config.toml
num_hidden_layers = 10
hidden_size = 640
num_attention_heads = 10
num_key_value_heads = 10
head_dim = 64
intermediate_size = 2560
vocab_size = 32768
hidden_act = "tanh_gelu"
norm = "layernorm"
norm_place = "pre"
norm_eps = 1e-05
positions = "learned"
qk_norm = false
attn_scale = 0.125
bias = "all"
tie_word_embeddings = true
parallel_block = false
init = "trunc"
init_std_qkv = 0.0173
init_std_o = 0.00387
init_std_up = 0.0173
init_std_down = 0.00193
optimizer = "muon_variant"
learning_rate = 0.00216
lr_mult_qkv = 0.4
lr_mult_down = 0.7
beta1 = 0.95
lr_head = 0.00479
warmup_steps = 200
schedule = "wsd"
decay_fraction = 1.0
decay_shape = "linear"
final_lr_fraction = 0.1
batch_tokens = 131072
max_seq_len = 512
doc_mask = true
train_tokens = 897000000
max_steps = 6844
dataset = "wikipedia_en"
MLP neurons of a small language model. Each row is named by its layer, matrix (up: input weights) and neuron, and shows model dimensions 144-207. Each number is 128 + 32 x the weight over its row's rms, rounded and kept within 0 to 255.
After each neuron's rows, "fires after" lists the tokens most often just before its 100 highest values on Wikipedia text that the model never trained on. A number after a token or word is its count.

L4.up2417 [150 128 104 149 133 129 133 150 143 145 122 132 109  57 182 127 113  90 114 135 130 120  99 127 127  88  86 139 125 153 116 109 163 120  87 159 104 140  90 104 112 101 143 135  90 133 172 109 163 115 127 110 122 169 108 124 136  81 107  98 194 150  70 132]
fires after: "–" 36, "Kingdom " 10, "-" 5, "Ta" 4

L4.up1400 [113  66 167  91 127 160  93 114 163 136 210 121 140 109  76 150 132 127 159 113 160 163 136 132 106  76 150 150 190 140 125 120 219 128  41 114 175 139 112  83  88 196 133 164 151 116 148 116 105  94 129  74 105 129  57  65 120  54  83 153 160 123 119 135]
fires after: "and " 16, "to " 15, "in " 14, "of " 11, "to" 6

L4.up388 [ 72 112 104 171 152 172 163 160 145 100 180 136 128 140 101 170 167 109  96 128 135 135 174 113 115  43 109 145  97  97 157 152 101 153  90  61 110 156  95 144 103  76 122  93 110 164 121  96 186 181 138  43 124 155 171 173 146 142 122 153 141 163 167  56]
fires after: "he " 24, "was " 19, "she " 6, "it " 4

L4.up1703 [178 113 137  70 133 127 127 131 115  70 131 110 121 115  83 111 119 189 130 141  94 181 155 151 141 109 133 124  66 132 120  91 136 134 142 165 114 146 129 157 146 138 163 107 116 142 169  86 185 118 105  95 143 175 105 145 100 119 178 217 136 145 166  92]
fires after: "202" 13, "201" 11, "–" 10, "199" 10, "200" 10, "198" 7

L4.up1835 [ 57 114 188 133 144 173 101 123 133 129 107 196 123 112 141 118 172 109 145 131 128 135 108 101  95  92 168 107  90 114 131 141  89 145 130  74  60 139 144 155 157 107 161 138 183 149 189 100  79  98  98 123 146 147 118 129 171 113 110 122 169 162 115  84]
fires after: "G" 17, "D" 11, "W" 10, "f" 9, "st" 6

L4.up498 [103 162 130 110 117 130 140 114 130 124 116 163 122 170 132 136 130 173 158 149  60 108 138 102 167 185 115 149 132 100 119 118 147 106 155 128 123 161 162 128 147 149 152 141 166 140 132 112 102 132 177 163 125 139 161 134 123 119  95 165  66  81 142 117]
fires after: "1" 24, "2" 20, "," 4, "0" 4

L4.up21 [144  90 143 157 148 133 112 141 128 163 127 150 153 155 107 110 106 120 170 139 118 138 161 119 115 155 117 163 118 165 122 163 136 124 183 185 122 155 169 170 103  81 107 165 147  95 137 131 152 134  84 133 120 139 146  52 196  64 177 106 147  85 138 138]
fires after: "| " 63, "\n" 4

L4.up2248 [ 88  76 136 133 102 172 114 121 171 180 183 135  92 124 137 184 115  98 124 104 151 113 144 162 152 195 113  69  94  78 176 124 142 110 117 125  37 112 131 159 119 123 113 132 120 194 135 135  85 108 124  97 128 101 113 171 146 129 128 145 139 172 114  76]
fires after: "was " 16, "it " 14, "is " 9, "N" 7, "as " 6, "It " 5

L4.up2038 [ 47 131  50  79 118 148 176 117 103  67  98 127 107 118  87 137 190 146 123 120 130 129 129 120 143 136  82 167 134 199 113 131 150  98 142 106 159 163 139 182 129 121 149  73 111 100  78 108 113 174 144  94 169 113 178 134 108 161  65 150 158 150 149 157]
fires after: "| " 26, "\n" 21, "|---|---|" 4

L4.up465 [130 139  79 146 136 142 138  78  98  75  94 123 147  99 148 147 185 159  71  85  85 103 108  69 145 163 119 127  89 121 168 112 147 155 148  90 227 132 177 148  85 181 113 139 127 113  97 119 168 107 158  85 175 113 120 173 144  56 111 151 156 120 103 118]
fires after: "." 73

L4.up2211 [180 126 121 128 162 102  94 104 143 142 105 108 152 152 147 153 171  87 128 111 155 123  77 114 118 116 146 119  99  95 150 137 131  96 155 158 154 138 109 147 100 113 199 126 143 167 158 169 120 161 148 132 102 151 104 116 122  86 123 101 134  78 168 122]
fires after: "|" 36, "of " 16, "in " 9, ", " 4

L4.up2473 [151  99 120 116 107 103 132 129 137 171 133 153 146 104 150 127  66 150  89 150 136 152 161  74 176 128 123  86 125 186 159 106 107 156 150 101  98  98 123  90 154 136 156 171 127 149 137 113 164 117 151 126 123 113 125 115 204 168  97 126 158 139 115 125]
fires after: "born " 24, "===" 11, "on " 8, ":" 7, "(" 4, ", " 4

L4.up1138 [136 112  61 187 121 154 142 143 141 118  62 167  77 124  95 139 150 143  84 131 135 137 101  88 158 142 180 170 155 104 126 157 166 161 112 143 104  96 156 144 136 116 171  94 116 150 224 148 160 127  98 134 115  89 136 111 143 111 186 146 167 121 138 133]
fires after: "|" 35, "and " 20, "e" 6

L4.up476 [110 103 137 191 123  87 107 113 114 212  80 162 100 187 127  87 104 155 151 104 166 115 141 138 138  80 113 154 136 144 165 150 162  94 164 145  99 138 101 143 117 127 114 197 237  72 125 102 121 132 108 137 108 125 218 103 157  88 135 116 129 176  80 143]
fires after: "| " 41, "As " 9, "as " 4, "^{(" 4

L4.up313 [ 92 170 122 185 144 148 103 102 119 119 137 141 158 130 215 165 164 122 162 139  65 156 137 122 112 115 128 160 113 148 116 163 112  73 164 115  74 146 128 200 177 101 106  94 186 135 184 202 126 131 116 153  79  80 138  98 111 133 148 139 118  80 136 147]
fires after: "| " 29, "," 14, "were " 6, "was " 4, ": " 4

L4.up2291 [ 91 156 100 127 118 147 102 133 181 148 128 140 108 142 126 143 148  85 135 101 150  88 137 144 145 125 171 137 162 174 120 128 139 141 104 141 172 161 140 113 108  73 142  99 137 133 176 144 113 144 107 101  89 153  77 131 165 164 168 127 169 178 160 121]
fires after: "the " 42, "at " 11, "on " 7

L4.up145 [111 113 115  84  79  63 168 127 141  94 139 156 104 103 183 121 218 130 137 154 139 126 135 107 141 108 130 100 106 168 128  63 176 104 148  71 118 149 186  94 101 147 165  56  97  93 127 120 157 131 139  82 139 123 116 124 134 111 117  98 140 134 146 141]
fires after: "$" 31, "." 17, "League " 6, "over " 5, "€" 4

L4.up1517 [136 108 159 143 117 122 134 173 132  68 160 147 125 113 114  93 132 150  59  94 116 138 192  36 153 128 140 179 136  95 104 125 145 100  86 126 184 130 109 159 123 151 194 111 136 104 167 228 142 125 148 135 122 189 118 144  78 116 133 155  73 145 129 143]
fires after: "–" 12, "195" 12, "197" 11, "196" 9, "199" 4, "194" 4

L4.up86 [ 86 108 102 170  94 125  90 110 139  88 106 128 178 101  91 146 148 101 127 117 136 117 133 125  97 126 157 155  92 115 159 138 145 118 154 147 128 100 144 189  62  93 121 157 178 110 142 164 163 104 148  73  74 134 134 103 152  93 100 186 163 145 141 102]
fires after: "|" 51

L4.up547 [145 154 162  76  58 150 117 129 171 115 143 124 127 115 120 140 124 108 132  89 136  98 137 146 143  89 143  98 143 125 166 128 174  86 165 128  97 129 104  82 122 122 135 157 158  76 143 149  81 142 148 161 142  81 110 109  80 142 124 101 122 125  95 145]
fires after: ":" 18, "of " 11, "for " 8, "," 7, ": " 5, "$" 5

L4.up2184 [202  79 107 146  69 121 122 120 165 161 113 165 163 101 112 120  97 146 172 110 145 134 102 130 145 104 133 130 162 190 168 150 138 125 134 181 107 134  77 122 150 123 104 140 143 167 117 101 164 109 198 107 144 140 124 101 114 136 132  30 120 104 173 111]
fires after: "| " 32, "of " 9, ": " 6, "are " 5

L4.up1113 [130 120  69 174 149 138 118 137  15  85  84 155 163 146 182 222 119 135 138 104 128 127 118  76 118  69  94 113  59 136 112 122 141 133 112 141 120 142 109 122 117 111 115  71  94 173 124 140 136 159 138 123  99 115 147 139 136 153  98 105  77 139  99 196]
fires after: "\n" 20, "(" 15, "3" 6, "1" 5, "up " 4

L4.up531 [146  86 110  95 162  91 122 157  77 165 138 133 143 175 153 145  99 165 114  73 152 124 157 133 159 142 112 179 119 175 147 132  99 153 184 155 159 101 143 158 149 187 138 162 142  82 110 102 116 104 114 105 157 111 205 153 157 111 150 201 145 123  86  74]
fires after: "| " 39, "Set " 10, " " 7, "5 " 5, "High " 4

L4.up886 [135 158 121  73 167 124  90 116  89  82 175 145  85 130  97 137 112 129  74 126 104 139 140  80  95  95 171 135  74 117  94 145 144  89 127 102 112 147  97 156 129 143 177 139 122  98 140 130 147 117  78 110  98 142 108 153  89 161  81 166 107 103  67 109]
fires after: "C" 50, "G" 8, "c" 5, "ca" 5, "B" 5, "Bo" 4

L4.up2316 [139 113  99  58  93 144 116  98 126 156 137 150 106  79 129  99 124 129 121 124 119 140 121 153 174 107 138 131 153 154 147  69 125 164 110 140 109 176 134 144 107 127 130 160  85 121 172 102 105 149 157 134 103 152 167 110 128 148 101 194 124 123  32  97]
fires after: "to " 24, "–" 23, "– " 10

L4.up185 [133  85 121 119 142 142 172  91 100 185 154 181 173 152 122 178 139 144 107 108 136 196 183 102 102 128 182 163 111 108 199 140  84 165 142 156  96 110 108 132 134 129 157 112 126 110 192 123 160  53 115  55 132 145 211 126 123  94  85 148 163 168  87 148]
fires after: "| " 54

L4.up2534 [131 119 145 128 134  52 136 165 169 131 139 116 135 182 157 139 127 129  93 105 143  36 116 193 146 145 134  68 120 105 186 161 130  86 164 178 147 110  90 153  85 156 177 159 141 114 139 122 130 142 136 154 185  93 158 125 103 127 103 144 129  92  78 139]
fires after: "0 " 24, "0" 17, "1" 6, "2" 4, "of " 4

L4.up861 [168 159 132 152 158 182 197  86 179 163  55  97 168 172 183  96 109 142 155 107 159 135 101 135 158 174 108 103 126  90 125 107 154 188 103  91 104 182  92 107 146  94  94  97 125 125 104 103 104 104 151 187 106 134 114 161 147 165 115 152 138 111 105  94]
fires after: "–" 34, "-" 32

L4.up2517 [136 113 144 104 217 121 131 157 128 108 142  83 164 137 146 122  79 111  70 131 163 137 122 126 126 181 104 118 122 148 147 128 127 119  47 160 147 174 140 118  75 144  85  54 142 108 150 116 101 141 181 152 108 169 100 170  90 151 130 141 122 150 123 141]
fires after: "–" 15, "." 11, "199" 10, "-" 7, "Mar" 4, "200" 4

L4.up990 [112 174 135 124 140 111 144 159 129 110 143 185 172 185 107 128  69 114  88 160 125  88  97  95 133 162 155 167  80 132 122 172 154 134  80 161 115 184 127 176 107 108 124 127 163  44 150 107  92 132 165 127 171 114 104  96 133 138 140 144 135  95  64 148]
fires after: "| " 71, "% " 13, "0 " 6

L4.up1461 [139  76 161 135  91 131 116  97 129  79 143 119 115  73 147 115 155  87 104  59  54 103  74 139 168 126 103  73 131  49 178  70 180 175 136 103 109 103 131 103  88 169 128 150 128 140 155 168 152 146 140  77 140 163 145 124 106  85  98  90 168 132 124 151]
fires after: "." 45, "|" 13, ")" 8

L4.up786 [ 82 117 100  75 111 121 126 103 121 159 108 118 132 137 128 121  66  85  90 146 157 116 158 101 176  98 137 106 106 127 188 101  99 148  94  99 138  87 117 143 157  81 123  75 151  84 142 111 128 134 113 131 165 187 141  87 179 129 166 181 153 136 194  89]
fires after: "on " 46, "On " 20, "-" 7

L4.up1732 [140 104  97 209 142  84 114  89 156 138  74  96 125 134 135 126 163  96  89 102  76 119 177  89 123 165 145 115 107 113 120 159 130 125 140  85 123 188 181 138  90 155 130 165  94  89 142 115 167 147 146 163 168 125 164 164 109 112 176 124 147 172 105 150]
fires after: "the " 24, "==" 21, "The " 5

L4.up2527 [114 106 143 154 115 138 133 124 115 142  59 142  95  93 105 181 123 156 143 142 149  84 113 138 114 129 153 166 168 160 117 121 195 107  91  82 141  91 156 141 159 124 189 155 185 126 102 155 129 133 131 135 158 147 130 157 174 141  78 110 106 151 156  88]
fires after: "of " 25, "at " 14, "Fr" 7, "'" 5, "Fellow " 4, "California" 4

L4.up1779 [185 145  74 143 155 186  78 108 127  48 125 139 116  84 131 108 172 127 131  60  97  88 129 119 163 129 101 103  67 165 125 153 157 133 144 105 152 176 159  96 108 112 139 145 108 100 121 105 138 133 154 104 111 133 148 145 138 105 156 118 113  91 110 112]
fires after: "." 75, "|" 14

L4.up1838 [118 127 124 146 102 139 178  62 100  85 131 112 127  84 137 131 142 133 130 150  56 119 133 108 146 198  80 106  64 151 107 119 146 102 125  85 199  92 179 155 145 133 139 155 110 124 145 140 158 122 111  58 171 103 112 152 161  70 178 102 147 133  82 124]
fires after: ", " 26, "\n" 17, "but " 8

L4.up436 [109 171  90 146  57 134 102 118 159 145 125 172 113  75  48 131 111 161 102  95 114 120 109  89  93 103 115 118 146 110 132 159 179 204  82 189  99  84 127 118 111 102 100  80 127 138 184 129 171 186 164 151 116 135 143 172 200 113  88 152  93 131 100 146]
fires after: "6" 12, "5" 10, "3" 8, "8" 8, "7" 7, "9" 6

L4.up973 [ 96  95 126 114 138 118 146  66 128  82 160 161 172 117 113  71 127 122 154 115 146  65 147 162 133 168 145 135 175 155 124 135 146  67 142  90 158 174 138 153 102 122 149  96 102 129 152 113 173 146 179 138 111 171 142 144 127  75 161 116 135 182 203  98]
fires after: "of " 25, "the " 19, "in " 8, "'" 6, "on " 4